config.yaml
n_layer: 8
d_model: 256
n_head: 2
n_kv_head: 2
head_dim: 128
d_mlp: 1024
vocab_size: 2233
activation: "tanh_gelu"
norm: "layernorm"
norm_place: "pre"
norm_eps: 1e-05
positions: "rope"
rope_base: 100000.0
rope_fraction: 0.5
qk_norm: false
attn_scale: 0.0884
bias: "none"
tie_embeddings: false
parallel_block: true
init: "trunc"
init_std_qkv: 0.0239
init_std_o: 0.0
init_std_up: 0.0239
init_std_down: 0.0
optimizer: "adam_atan2"
lr: 0.00135
lr_mult_qkv: 0.4
lr_mult_o: 0.965
beta1: 0.95
beta2: 0.98
lr_head: 0.00567
grad_clip: 0.5
warmup_steps: 314
schedule: "wsd"
decay_fraction: 0.91
decay_shape: "sqrt"
final_lr_fraction: 0.0
batch_tokens: 16384
seq_len: 128
doc_mask: true
z_loss: 1e-05
train_tokens: 142100000
steps: 8674
dataset: "wikipedia_en"
MLP neurons of a small language model. Each row is named by its layer, matrix (up: input weights; down: output weights) and neuron, and shows model dimensions 32-159. Each number is 128 + 24 x the weight over its row's rms, rounded and kept within 0 to 255.
After each neuron's rows, "fires on" lists the tokens most often at its 100 highest values on Wikipedia text that the model never trained on. A number after a token or word is its count.

L3.up725 [102 121 141 143 122 163  95 117 116 151 176 101 113  97 127 155 127 164 134 159 158 106 145 128 148 109 152 149 159 113 115 131 139 145  78 117 149 125  96  98 108  95 162 173 140 115 134 126 148 177 128 165 143  58  60 162 145 175 122 135 148 113 117 133 110 141 166 158 143 163 116 120 152 111 163 120 153  94 108 142 121  86  89 115 156 114 126 140 104 130  98 143  49 131  83 117 147 156 128 115 134 120  79 102 110 125 143  95 146 130 135 122 131 111 160 106 166 197 113 148 104 127 157 124 120 127 109 104]
L3.down725 [111 106 155  91 117 137 134  92 128 138 152 103 108  94 139 119 103  87 174 156 103 178 152 147 130 107 105 131 157 140 139 116 125 147 129 119 146 157 121 114 134 139 118 129  90 113 139 149 128 126 158 119  71  95 163 128 139 101 127  93 150 137 116 142 132 121 146 202 125 151 100 131 121 158 115 121 114  91  88 139 132 117 128 152 134 113 164  95 136 129 131  93  89 111 110  91 136 144 154 129 125 170 162 141 140  90 141 157 149 101 130 127 117  90 119 138 135 115 135 154 139  85 128 179 122 171 125  97]
fires on: " w" 20, " do" 16, " b" 12, " elect" 7

L3.up865 [101 117  78 119 109 155  78 165 113 158 156  87 129 137 146 138 109 167 123 127 112 125 148 133  85 112  99 152 139 133 145 137 127 124  62 124 195 125  95 134 119 118  92 103 109 148 166  88 146 137 154 201 181 133  91 163  88 114 147 117 148 129 122 107 128 131 125 154 122 114 137 137 125 133 123 139 142  98 143 125 109 140 126 140 137 163 137 106 138 139  97 113  97 108 122 112 128 143 121 124 158 135 131 113 126 159 127 116 105 150 115 101 122 116 131  96 169 141 105 112  88 133  90 104  88 141  73 157]
L3.down865 [122 124 155 127 135 123 118 116 132 158 158 112 175 113 100 113 105 125 102  67 154 130 141  94  96  90 158 135 131 125  94 107 117 101 115 154 141 110 130 108 131 104 161 127 139 149 111 157  95 141  68 121 133  79 166 102 128  98 150 100  97 111 119 147 157 107 140 120 110 109 135 138 105 136 130 124 131 197 101 152 132 156 138 128 161 105 196 170 155 122 134 104  81 109 104 119 137 146 123 122 143 106 107 151 103  95 119 154  78  92 178 145 145 108 110  82  88  96 180  78 131 146 136 176 144 168 140 158]
fires on: " l" 32, " av" 11, " b" 9, " pl" 6, " sp" 4, " p" 4

L3.up212 [124 114 126 123 120 165 121 118 118 102 135 103 174 117 118 129 110 149 123 108 118 142 101 137 121 127 146 140 123 154 105  93 139 132 163 125 172 116  90 110 160 121 171 140 148 120 140 165 143 142 194 156  89 152  80 127 116 103 146 141 137 103 161 133 126 170 102 118 137 130 136 131  97  89 118 134 141 143 155 149  93 142 108  98  94 142 116 125 104 176 138 139  95 153 149 153 119 142 124 151 127 125 128 101 157 117 142 132 140 108 142 121 114 165 133 126 136 151 120 120 122 185 111 121  98 145  85 101]
L3.down212 [131 126 179 127 129 156 111 102 100 148  69 114 124 137  94 131 100 105 158  86 140 155 150 114 105 163  85 134 156 121 111 174 119 153 200 111 121 133 114 148 120 148  78 140 136 104 109 101 164 118  79  74 193 122 171 126 141 132 146 168 144 133 103 107 121  91 138 117 169 113 163 122 166 132 126 120 121 169 175 124 111 140 180 117 116 100 141 113 155  94 129  89  87 107 119 113 124 168 110  97 135 131 160 121  81 109 118 152 137 140 176 115 108 129 141 124 154 103 112 110  95 155 126 111 133 123 172 158]
fires on: " by" 17, " US" 9, " be" 7, " other" 7, " (" 7, " office" 6

L3.up141 [149 139 112 109 122 115 128 149 101 125 139 143 139 108 146 135 157 114 135 121 120 127 134 135 129 141 122 157 184  75 121 117 135 109 149 117 128 132  73 149 138 136 121 145 164 101 155 110 113 128 146  74 133  94 119 119 118  93 122 112 134 138 145 103 126 132 134 132 156 121 107 108 165 153 148 198 121 145 111 115 155 110  81 177 142 102 129 129 144 123 128 139  55 102 123 105 112 127  98 145 113 140 114 113 152  65 137 136 113 126 127  96 164 105 113 126 128 147 149  68 131 157 137 129 153 120 127  80]
L3.down141 [107 110 141 117 136 138 124 166 123 109 129 107 128  98 142 120 128  95 117 158 118 155 129 153 127 123 106 112 187 127 125 134 152 131 146 111 188 150 124 148 113 138 109 166 114  81 150 132 105 137  93 150 155 125 126 125  96 139 122 123 114 114 105 133 163 200 100 113 152 128 116 133 146 131 125 142 177 144 118 135 123 135  74 101 163 142 122 131  98 125 132 149 116 148 157 158 109 159 140 147 113 142  81  87 126 140 154 142  97 165 121 131 145 146  84 111 135 115 142  99 123 143 120  62 156 117 143 120]
fires on: " that" 19, " l" 16, " not" 12, " so" 6, " sh" 6

L3.up595 [143  95 104 112 124 172  82 158 135 138 117 103 104 132 128 134 131 157 120 171 163 123 128 127  98 169 134 102 109  84 114 108 121 154 104 185 175 153 142 110 104 140 137 160 127 128 118 132 118 113 121 142 175 108 125 125 120 110 157 138 133 146 124 116 104 134 163 151 134 116 118 113 154 119 145 147 146 173 107 117 111 143 119 160 190 147 136 123  78 131 119 109 139 113 174 164 131 118 128 130 111 125 107 145  91 112 132  73 141 120  90 113 113 109 130 103 166 110 125 166  86 161 130 131  98 110 123 136]
L3.down595 [163 132 146 120  74 153 159 144 152  88 102 142 133 129 127 133 187 119 150 157 151 137  91 116 138 117 144 137 140 105  91 117 150 105 179 154 114 126 122 127 151 163 136 173  98 101 125 112 130  87 122 151 105 147 134 142  80 143 108 168 112 109 103 117  86 136 123  55  69 147  69 119 123 131 160 107 126  78 105 109 116 128 146 109 144 140 107 148 130 142 130 151 125 118 103 167 127  97 141 123 144  94 176 167 148 172 112 159 117 145 108 122 110 135 139 120 116 152 112 122 161 115 121 130 103 122 117 126]
fires on: " in" 21, "'" 18, " of" 10, "re" 8, "wards" 7, "se" 5

L3.up780 [127 137 130 136 146 141  98 158 156 126 138 128 148 170 109 173 124 119 126 113 142 104 131 144 123 145 160 133 129  86 123 132 149 123 101 143 114 107 119 166 113 134 149 134 165 139 102 123  93 120 129 123 172 150 108 115 143  91 135 119 109 144 142 137 124 117 125 129 125 106 102 145 119 144 131 137  93 147 145 167 167 131 126 131 142 168 165 104 148 105 131 118 127 103 137 139 114 117 137 119 137 115 172 154 167  91 139  93 125 140 135 102 153 102 148 135 147 111 147 122 142 131 144 138  97 110  99 101]
L3.down780 [113 121  94  97 126 112 127 154 111 148  98 158 154 147 105 142 124 128 129 109 122 162 149 128 103 130 135 121 164  97 175  96 125 154 151  85 139 121 106 155 131 120 140 144 142 171 113 150 125 155 120 123  95 136 127 118  68 147 134 124 110 130 158 157 159 101 156 111 134  93 142 175 143 120 131 120 111 115 168 120 129 122 117 142 153 166 137 131 100 126 129 111 172 120  94 123 112 159 169 151 145 122 111  94 136 116 188 116 154  71 128  98 153 112 135 120 120 103 143 131  82  83  97 119 108 126 135 141]
fires on: " re" 26, " has" 25, " to" 14, " with" 12, " be" 6, " is" 5

L3.up370 [127 159 121  76 129 181 136 162  97 120 132 154 139 146 129 125 122 138  86 105  94 164 174 125 171 139 107 136 146  91  91 134 118 122  85 163 168 117 129 151 131  89  94 117 156  97 131 130 152 117 168 112 167 106 129 152 116 129 138 141 153 120 121 122 137 151 131 140  93 176 127 124 116 170 108 126 135 135 147 114  82 134 137  97 136 135 132 100 126 165 110  88 120 155 151 117 123 152 192 109 129  75  97 110 115 127 138  75 168 119 132 154 123 162 134 133 151 148  93 163 116 134 121 124 115 142 137 103]
L3.down370 [131 114 119 117  88 149  95 158 133 134 139 130 131 111 127 117 147 146 116 100 130 130 142 212 145 162 103 139 139  74 123 108  98 137  91 126 153 156  98 120 120 144 128 147 135 111 127 151 142 125 167 127 113  91  95 129  90 105 130 159 169 132 145 112 115 135 137 133 115 146 132 154 117 132 119 137 116 164 170 131 101 112 102 124 131 175 111  96 122 177 101 121  29 126 160 133 107 144 141 111 134 110 111 122 150  90 209 113 163 126 132 116 106 130 150 110 134 151 134 123 126 125 103 191 133 148  71 133]
fires on: "C" 14, " inter" 13, " Med" 11, " stud" 10, " It" 9, " ob" 8

L3.up665 [111 155 106 116 122 107 111 119  92 160 151 102 132  85 104 166 134 141 167 116 156  85 107 109  95 113 100 151 108  93 140  95 131 127 136 170 177 177 138 135  85 133 164 142 123 130 128 113 189 127 183 121 129 118 128  89 114 112 108 159 148 128 139 150 119 155 162 133 134 123 143  90 124 120  89 144 136 146 150  93 113 123 134 123 120 173 114  76 139 166 145 114 111 148 148 149 144 159 156  98 102 112 121 131 139 122 131 119 161 134 157 109 102 103 157 125  94 146 160 128 125 110 104 116  88  94 109 105]
L3.down665 [155 147 122 160 156 150 135  95 115 109 116 172  85 137 175 116 146  87 155 121 122 145 115 111 135 125 131 159 110 128  94 164 157 132 119 117 102 130 135 142 146 141 126 125 123 106  98 120 135 118  93 151 141 141 162 144  94 146 142  74  96 104 101  80 132 187 120 108 146 123  90 133 161  94 149  99 145 143  80 132  90 153 137 153 171 123 136 177 140 132 101  99 185 132 116 107 108 122 153 114 104  98 123 154 142 164  77 130 127 122 101  81 174  99 112  90 143 173  90 149 151 176 124 138 133 155 128 147]
fires on: " as" 17, " December" 9, " time" 8, "ical" 8, " September" 6, " June" 5

L3.up114 [136 130 128 113 112 166 122 123  48 115 129  97 133  95  95 144 126 134 113  93 163 126 123 120 160 109 126 117 120 145 112 141 155 109 120 125 119 125  99 136 132 133 165 141 121  88 168 166 113  97 156 137  86 102 130 121  97 103  96 138 127 162 151 126 166 130 115 134 142 146 111 130  68 144  77 141 126 115 159 131 132 129 161 128 128 114 134 144 146 152 122 137 112 147 173 115 153 113 138 183 195 109 118 169 175 144 152 114 149 167 163 109 133 138 176 115 126 129 114 153 142 115  97 113 147 121 112 122]
L3.down114 [176  96 102 113 157 141 130 105  82  82 107 160 150 128 130 122 147 141 126 155 110 110 101 105 115 112 101 114  95 116 148 142 107 132 108 172 149 135 124 127 142 162 144 141 135 140  81 192  93 116 108 136 110 133 180 128 146 120 102 141 147 156 136  99 147  75 147  77 132 114 153 151  91 147 110 118 123 146 195 153 130 147 134 114 139 105 150 140 131  98 133 142  94 109 133 116 120 117  90 106  92 163 133 118 133 180 130 129  93 139 145 108 209 138  95 105 134 175 125 142 144 126 126 206 146 139 102 116]
fires on: " E" 15, " \"" 10, "if" 7, " as" 7, " Le" 6, " e" 5

L3.up57 [ 98 138 128  97 124 130  85 138 129 177 112 129 111 174 132 154 138 131 114 143 139 106 122 134 139 186 126 191 162 119 102 120 139  84  74 143 114 124 104 125  82 140 141 143 145 132 121 142 102 147 124 100 140 116 130 150  54 106 166  88 143 152 108 132 142 152 164 146 158 111 127 164 135 120 163 173 127 141 130 163 126  96 122 140 168 172 104  89 133 116  91 145 122 118 131 132  78 185 138 105 168  79 135 127 138  93 167  91 108 115 106 101 154 147 123 128 153 136 113 124 114 175 148  89 132 108  98 127]
L3.down57 [140 136 132 105 122 120 133 105 110 140 110 140 109 120 135 120 115 126 124 132 135 125 143 136 115 121 105 114 125 149 118 150 141 138 135 123 122 111 161 146 146 109 134 129 112 132 136 136 143 131 160 124 134 130 132 120 132 140 132 160 125 134 142 125 130 149 124 128 138 132 129 175 123 102 115 106 133 140 127 141 127 137 129 143 120 110 136 106 105  95 151 110 171 143 133 125 116 124 117 106 125 119 135 110 133 125 255 154 141 117 143 128 135 134 161 144 138 123 132 143 131 116 112   0 136 141 172 156]
fires on: " has" 41, " with" 16, "-" 14, " had" 10

L3.up766 [125 111 137 112 136 124 116 169 134 173 151 112 121 145 127 126 151 131 106 148 178 153 164 158 113 110 121  94 117 133 103 121 129 109  96 105 114 118  99 150 102  95 123 142 115 144 102 151 128 105 150 131 191  94 135 139 144  90 153 102 143 124 126 109 123  94 163 134 157 111 116 128 131 105 116 196 123 102 101 143 179 146  95 154 167 146 136 139 125 132 112 129 107 118 134 128 128 126 117 128 114 121 102 110 155  99 135  83 128 122 103 112 129 166  92  84 171  99 146 137  92 103 155 148 145 163  96 101]
L3.down766 [ 63 105 115 112 102 106 139 141 118 145 131 144 132 127  94 119 141 132 140 137 149 121 156 171 152  96 133 179 148 131 109 123 132  98 157 131 152  94 126 123 136 115 117 148 125 123 139 127 158 118 138 174 151 140 112 100  77 105 152 149 155  80 125 114 124 142 125  97  93 142 117 157 115  65 115 130 141  99 135 159 131 121 132 160  95 150  79 119 135 138 125 158 170 132 124 156  85 126 129 174 140 139 185 104 110 154  41 151 126 115 153 118 145 107  88 139 115 105 111 149 107 137 149 111  78 139 136 155]
fires on: " of" 21, " an" 14, " per" 9, " st" 8, "'" 5, "o" 4

L3.up566 [126 100  84 139 128 143 145 155 113 127 158 117 131 165 158 113 115 136 113 134 150  76 208 126 122 144 143 167 128 121 169 121 132 138 101 110 157 158 124 103 144 122 103  94 145 129 109 107 136 169 106 123 193 110 103 176 121  83 137 102 136 141 116 113 127 131 166 138  85 131 130 130 126  87 118 141 156 130 123 115 133 134 143 129 151 156 123  75 103 132 103 149  96 156 153 120 126 135 112 108 129 119 109  92 128 162 122 112 121 186 111 116 175 124 150 132 143 149 122 129  73 104 139 141 144 102  85 141]
L3.down566 [147 127 104 121 113 132  98 157 139 166 113 115 156 152  97  72 111 163  97 133 149 129 141 139 102 150 155 130 144 125 132 114 119 123 131 132 123 104 119  94 142 148 102 124 166 140 134  99 153 170 119 130 126 119 154  93 196 115 151  99 114 160  96 138 120 136  95 116 142 133 145 100 135 117 119 142 181 148  83 107 111 125  78 130 137 143 103 127 118 100 155 146  73 123 137 118 128 142 121 177 122 161  80 121 109 158 142 128  96 151 101 108 190 134 161  94 121 131 111 134 153 110 150 145 127 152 134 142]
fires on: " dep" 14, " ex" 13, " cont" 10, " f" 10, " att" 8, " en" 6

L3.up950 [118 131  79 138 162 161 133 147  92 143 152 109 136 149 136 117 139  97 100 102 103 100 181 141 104 107 121 116 162 136 146 142 140 128 155 128 130 163 146 113 101  96 109  97 133 124 152 137 134 149 118  81 148 156 151 151 125  69 159 100 145 122 182 116 128 139 142 149 132 123 107 114 155  79 141 102 134 163 145 124 123 101 131 149 115 157 154  61 141 120 125 123  90 168 155  85 143 162 121 102 103 132 130  59 163 121 130 135 135 160 134 102 149  74 164  97 160 137 109 158  99 114 139 162 108 118 120 134]
L3.down950 [121 131 136 106 119 135 142 105 146  97 176 136 142 135  86 168 100 161 131 159 109 149 128 151 111 144 118 112 117 124 143 100 156 109 142 136 122 117  97  63 164 164 178 132 116 134 136 135 102 156 119 126 124 107 142 104 152 168 166  80 110 102  92 134 127 123 146 126 149 138 114 102 163 122 188 136 124 119 165 103 141 153 126 162 125 143 139 117  65 161 153 122  84 166 134  90 170 150 121 141 137 166 141 131 113 118 145 150 148 137  70  89  94 121 138 162 139 113  82 151 107 160 136 123 119 123 115 120]
fires on: " sur" 14, " that" 13, " en" 12, " h" 10, " d" 7, " dep" 6

L3.up841 [128 137  88 167 145  94 129 107  84 150 142 100  99 130  97 143 131 135 107 104 148  89 205 141  98 127 124 141 140 122 127 121 107 135 118 159 128 180 107 167 106 154 146 125 141 135 145  95 134 161 114 137 167 100 114 108 129 136 162 138 160 124 169 123 137 127 165 145 145 134 106 156 139 122 145 161 163 156 141 142 104 136  99 136 115 135 155  98 125 147  63 131  78 109 155 138 113 134 120 132 105 137 141 112  84  78 130 106 112 144 122 144 141 114 111 100 157 163  93  97 114 144 163 125 154 118  97 153]
L3.down841 [145  96 116 129  98 113 107 106  83 108 169  94 129  46 137 125 127 110  92 164 134  95  80 139  99 117 137 126 100 137 141  91 184 123 119 118 113 116 149 112 144 156 136 149 104 121 124 129 120 119 149 189 148 176 138 124 140 139 153 105 115 148 131 149 156 120 124 145 172 117 157 104 136 155 117 165 146 121 120 154  98 110 120 107 122 126 156 111 148 112 147 116  76 123 139 147 171 131  89 151 151 194 111 120 116 150 108 157 117  98 168 163 161 111  93  98 133 128 101 146 161 119  87 130 116 118 141 106]
fires on: " ra" 11, "–" 11, " l" 11, ":" 8, " prom" 6, " that" 6

L3.up15 [130 137 104 108 146 114 111 134 113 141 148 102 108 117 116 118 154 154 134 149 165  99 119 127 113 142 125 159 133 114 136 128 115 101 123 185 154 156 153 145  82 121 174 161 122 137 113 136 147 170 176 159 147 151 103 155 111 107 191 113 157 163 157 130 118 149 136 145 141 102 100  94 148 102 119 150 132 141 134  79 139 140 117 154 155 134 120 118 138  99  96 102  73 111 131 161 143 111 134 135 125 141 125  79 103 117 128 146 104 104 126 118 119 123 139 128 154 148 116 188  85 140 130 151 105  98  96 151]
L3.down15 [146 141 121 103  99 114 114 113 162  74 156 119 137 147 112 120 132 135 150 177 112 104 110 149 123 128 113 151  95 142 107 102 160 107 141 142 134 144 150 128 162 116 121 163 164 119 115 138 111 117 141 149  96 134 134 169 147 106 136 114 124 127 142 143  98 129 131 103 183 103 105 162  98  83 146 131 133 159 154 128 110 104 100 144 154 129 132 141 161 101 122 155 120 129 102 160 164 112 137 161 104 123 123 127 146 136 121 154 110  69 139 100 139 143 123 143 104 127 138 164 141 131 140 112  92 147 121 101]
fires on: " h" 39, " se" 18, " st" 12, " reg" 12, "ordin" 4, " N" 4

L3.up456 [111 158 121 104 110 118 110 138 115 142 125 103 121 169 103 123 146 154  98 127 102 100 137 140 113  98 122 158 148 157 130 157 146 130 133 127 142 151 128 109  59 122 136 118  89 143 158 139 156  95 177 148 156 160 124 153 126 100 133 134 145 132 112  99 171 122 120 153 105  81 114 110 109 136 117 157 142 142  92 125 151 139 105 131 146 150 117 133 142 126 112 114 123 152 118 131 154 127 114 124 132 155 130 107 161 138 156 169 159 144 101  96 106 155 130  93 125 142  95 117  85 102 101 138 100 132 108 122]
L3.down456 [140 149 114 142 111 106 117 138 145 150  91 147 139 131 104 114 129 144 114 173 134 116  97 119 124 112 112 151 158 112 124 138  94 117  77 106 115 176 138  73 113  71 138 126  99 144 116 155 135 120 120 114 154 132 121 112 172 155 126 128 100  96 147 105 133 113 137 104 118 156 118 108 112 129 103 165 104 114 157 172 141 140 125 134 104 144  98 108 105 129  73 167 154 109 121 135 134 143 136 134 110  92 182 121 133 137 155  94 108 114 126 135 123 163 129 108 105 118 123  94 124  94 131 167 135  83 118 110]
fires on: " −" 17, " dep" 16, " al" 15, "^{" 12, " +" 7, " l" 6

L3.up176 [115 132  87 108 147 128 121 166 129  81 170 101 130 156 170 150 146 117 134 111 110  85 134 144  66 138 119 132 117 112 167 112 107 116 123 154  90 106 124 157 125 111 163 156 138 137 126 145 124 193 100 128 149 132  85 153 120 101 137 138 121 119 117 128 126 156 130 153 142 110 157  93 106 124 113 148 102 108  93 120 130 123  70 173 127 120 111 141 126 120  80  87 119  99 120 140  87 120  99 166 127 120 102 148 113 101 123 106 141 120 136 144 116 121 186  49 135 157 141 162 131 142 162 141 107 121 134 126]
L3.down176 [122 156 129  81 161 133 140 103 171 106  79 143 144 170 128 115 149 163 119 128 150 117 106 119 170 163 135 108  94 121 121 123 165 136 126  93 156 143 130  84 169 134 130  64  94 121 145 125  91 136 124 114  92 139 154 117 177 124 136 139 150 132  84 102 109 139 121 152 162 132 133 162 101 162 164 108 130 139 109 142 125  91 112 119 137  96 122 126 137  91 139 124 123 129 108 132 131 130 146 133 104 126 116 142 119 121 181 131 134  90  97  98 127 135 161 124 129  81 124 103 100 163 167 125 123 100  92 143]
fires on: "-" 21, "12" 8, "2" 8, "10" 7, "20" 6, "15" 4

L3.up16 [124 149 132 121 120 172 111 163 133 135 142 167 152 112 143 146 133 125 117 105 123 109 180 155 187 123  74 127 140 159  98 154 118 105 123 123 149 124  94 133 114 119 148 128 179 104 172 150 135 140 109 102 149 106  93 111 148 161 145 173 144 142 119 127 136 160 123 151 114 173 125 152 164 103 105 169 129 116 137 131 150 117 105 125 117 154 148 149 117 141  88  65 116 168 136  95 126 134 158 140 155 121 102 111 133 111 138 115 127 116 174 126 104 112 180 145 134 152 114 100  95 167 118 139 134 121  74 143]
L3.down16 [137 137 158 129 109 117 139 125 103 142 151 123 134 132  92 148 137  91 142 111 166  92 163 183 141 145 125 122 143 108 125 131 168 133 122 101 127 136 121  97 111 115 132 171 135 114 144 146 162 157 156 115 116 127 121 120 122 162 109 171 150 129 130 124 134 122 153 182 142 167 132 108 110 132 122 124  69 111 125 120  88 151  99 151 159 156  89 108 101 137  88 132  58 151  99 115 124 109 141 105 142 117 100 148 103  67 127 114 114 161 164 109 119 141 119 154  82 152 163 107 117 120 122 197 135 162 127 124]
fires on: " gen" 16, "-" 11, " Gen" 9, " med" 6, " Spec" 6, " cap" 5

L3.up39 [ 96  84 103 126 146 155 144 135 131 135 142 103  86 130 101 150 131 160 131 146 164 157 148 120 113 173 102 150 151  91 107 137 119 114  94 127 157 130 128  99  91 114 133 129 147  89 120 147 138 185 110 143 189 110 118 137 123 150 119 104 152  84 115 145 155 173 172 140 119 121 169 113 143 142 128 168 141 127 112 128 112 120 101 166 156  97 133  92 122 109 107  96  80 113 112 116 166 169 119 181 144 127 132 135 111 126 133 111 132 138 159 129 143 107 112  83 151 173 125 116 106 146 126 148 100 110 115 115]
L3.down39 [126 120 154 152 145 130 125 144 159 120 120 168 101 153 147 143  81 115 127 116 132 130 126 167 100 129 153 135 122 144 133 176 117 160 150 144 159 116 120 110 147 178 128  93 162 108 159 143 100 138 154 156 124 101 137 173 137 136 167  98 124 126 147 130 124 170 173 117  98 138 128 108 128 148 153 104 118 126 118 120  87 167 132 126 119 158 108 107 109 132 109 178  69 147 147 131 134 148 173 115 113 116 135 121 115  79 133 155 104 103 115 131  97 140  85 127 121 168 128 122 113 105 112 168 128 110  95 148]
fires on: " l" 38, " b" 11, " return" 9, " elect" 6, " ra" 4

L3.up536 [143  91 117 125 134 139 109 114 100 131 142 166 145 183 158 149 120 131 102 128 117 131 140 129 140 147 110 134 137 149 116 119 128 112 126 109 102 114 132 152 126 110  85 141 109 131 141 158 181 177 122  86 153 150 112 173 110 111 164 122 133 107 155 122 124 147 142 152 104 135 133 126 138 147 169 123 132 181 136 140 112 120  77 108 124 149 151 142  88 129  96 144 129 167 147 127 116 131 102 121 105  89 138  78 137 114 106 105 177  91 109 137 133  76 125  84 129 153 144 161 117 148 156 147 101 167 135 135]
L3.down536 [ 82 135 101 131 151 133 104 103 108 154 152 122 158 151 141 143 127 124 102 116 125 149  96 135  98 119  99 104 118 155 131 126  85 124 121 112 137 149 155 125 135 109 117 111 144  99 130 174 178 132 129 112  78  96 119 133 164 135  85 129 179 139 134  90 105 130 101 155 153 144 109 163 119 157 133 115 168 124 118 127 129 149 130 128 124  97 152 126 126 123 116 134 151 132 100 127 156 120 110 161 124 150 135 128 148 126 115 119 142 147 127 138 160 139  95 138  99  98 146 138 154 178 123 123 134 125 135 149]
fires on: " f" 13, " o" 11, " al" 11, " d" 10, " as" 9

L3.up760 [126 137 102 155 111 124  54 165  87 167 121 144 110 143 136 125  72 126 124 132 186 126 178 153 137 143  66  99 144 130  95 116 147 129 129 165 133 147 167 119 122 113 107 131 104  71 122 113 144 165 122 129 180  96 108 163 103 120 148 172 165 132 132 138 155 150 139 171 101 176 107 178 107 144 136 107 127 112 149 115  93 152 136 104 148 169 136  94 132 122 132 134 126 144 131 108  99 117 126 179 148 122 116 122 106 115 129 118 163 111 128  80 163 106 130 133 147 109 186 122 124  97 144 116 117 130 111 183]
L3.down760 [ 68 124 155 108 108 139 122 118 101 133 116 143 152 111 102 151 149 138  94 127 128 163 143 144 100 154 136 147 171 168 105 168 125 142 175 144 132 119 111  92 113 155 100 118 149 116 102 141 126 131 140 172  97 147 110 120 130 119 135 117 111 102 131 116  77 148  78 110 129 106 151 111 136 110 107 134 129 113 150 100 162 138 123 134 115 145 114 165 139  92 110 124 121 144  90 156 133 146 154 119 165 142  98 150 177 124 120  80  83 142  88 124 138 124 159  91 109 163 147 123 139 137 123  96 111 162 111 184]
fires on: "ough" 22, " &" 17, " he" 7, " not" 6, " F" 6, " said" 4

L3.up705 [150 123 115 117 128 141  83 151 123 174 168 119 121  96 148 175 169 160 106 143 139 138 129 117 123 139 144 119 124 150 124 107  70  98 114 179 121 162 150 146 100 100 138  90 128 130 155 121 119 151 154 105 154 104 133 160 102 106 166 138 137 120 125 117 129 183 185 141 139 125 110 125 151 117 131 149 134 156 110 101 124  75 131 123 132  89 126 128 127 138 139 109  97 156 160 175  91 135 131 132 143 105 160 113 198 135 124  92 151 127 130 111 132 109 141  76 160  79 173 132 131 118 172 135 142 145 137 154]
L3.down705 [134 170 139 128 145 122 170 108 105 145 104  99 109 157 156 161 133 133 149 131 117 180 112 126 112 135  78 143 107 136 164 140 123 132 142 117 127 132 149 123 136 137 127 111 110  93 134 164 107 134 141 176 123 133 109  71 100 142  99  93 108 133 124 125 109 116 156 150 117 123 141 103 127 123 142 166 125 104 109 138 139  93 140 176 111 152 158 108  99  94 106 107 126 129 142 153 122 168  84 131  78 140 158 144 104 127 108 119 146 114 126 107 114 112  98 137 157  95  85 103 122 152 148 131 138 125 135  86]
fires on: "8" 13, "4" 11, "2" 9, " football" 9, "9" 7, " D" 7

L3.up68 [157 132  78 157 115 165 127 140 151 107 125 117 109 112 156 137 104 131 145 116 120 103 114 149 145 112 109 141 146 143 160  78 124 120 120 149 135 129 142 164 100  85 123  96  73  83 120 144 109 149 130 142 168 155 143 195  77 131 110 156 136 151 130  71 135 144 144 106 126 165 106 135 157 115 140 135 139 149 133 122  69  62 142  54 152  99 101 114 122 127 149  99 129 134 151 103 107 110 150  68 147  87 106  98 105 135 151 150 136 113 108 127 110 125 120 101 155 119 146 148 112 124 183 130 133 126 135 150]
L3.down68 [125 120 160 139 143 107  96 166 144 117 112 143 143 135  82 167 165 114 132 152 151 172 151 160 146 123 140 138 106 121 120 128 132 118 140 139 135 120 118 145 108 130 133 118 150 132 105 112 160  93 134 164 114  81 134 133 116 143 104 122 120 118  91 119 168 116  70  94 137  89 139 114  52 158 141 110 110 114 130 122 149 161 151  87 144 175 151 134 147 161 152 150 132  94 171 144 182 163  92 133 115 140 148 125 149 142 127 128  98 143  89  83 144  93 142 109 132 142 152 129 135 104 102 148  96 132 135  80]
fires on: "7" 33, "6" 19, "0" 18, "8" 12, "9" 9, "5" 4

L3.up86 [109 133 121 132 133 137 112 125 110 151 158 138 143 143 149 139 114  84 154  73 139  93 121 130 154 161 106 107 109  98 142  92 119 115 115 153 110 133 126 129 155 105 159 140 121 104 157 138 118 135 130 129 108  97 129 146 112 128 105 108 143 123 144 126 146 118 108 136 124 162 125 143 146 151 148 139 117 116 146 153 113 139  94  94 120 136 149 144 134 208 127  79 121 149 148 100  98 113 112 110 140 110  90 139 127 114 149 163 124  95 136 124 144 131 194 120 121 113 148 140 102 174 140 132 122 144 115 159]
L3.down86 [102 138 179 155 118 122 143 158 137 119 101 116 144  70 117 138 108 143 179 138 105 150 125 131 101 153 135 111 165 117 117 175 131 134 148  78 153 128 107  86 177 124  94 124 155 136 128  68 136  96 110  99 124 137 156 141 109  94  96 137  96 132 133  99 107 135 139 164 143 106 128 112 103 100 100 134 100 122 127 129 101 120 129 108 131 122 143 129 117 171 151 157 127 130 117 106 124 130 130  96  51 162  92 146  81 134 138 167  98 119 114  78 115  78 161 148 153 130 123 104 124 133  95 120 103 123 151 141]
fires on: " a" 21, "." 10, "8" 7, "ed" 7, "9" 5

L3.up360 [ 78 161 138 105 117 155 123 114 111 166 143 152  98 141  66 126 133 167 123 132 159 131 126 140 152 136 134 101 182 127 152 146 156 117  80 151 142 162  97 112 154 132 160 136 127 105 141 112 157 171 120 136 157 102  89 129 126 136  81 131 182 127  91 145 109 137 121 135  73 145  89 141 115 144 120 159  89  93 158 133 134 175 106 119 148 118 126 117 146 148 140 140  99 116 145 157 127 128 135 120 147 146 145 139 173 148 140 119 108 149 146  80 127 129 154  84 106 138 152 133  87 111 161 153 145 102 101 110]
L3.down360 [146 140  96 160  84 155 105 142 140  67 108 139 131 104 111 115 137 131  82 142 126  98  83 127 200  95 115 112 139 142 173 126 122 104 137 171 154 125 156 113 142 141 136 136 126 116 127 136 133 126  96 139 121 126 147 124 116 160 112 122  96 117 153 155 149 102  98  94 174 117  63 143 137 107 104 128 127 135 147 124 143 163 142 109 149  99 129 165 111 156 144 117 112 110 157 118 206 127 156 105 129 162 137 142 105 123 111 161 140 138 123 128 101 120 113 114 116 132  69 156 154 127 112 154 142 100 135 129]
fires on: " as" 32, " e" 16, "ol" 10, " al" 6, "E" 6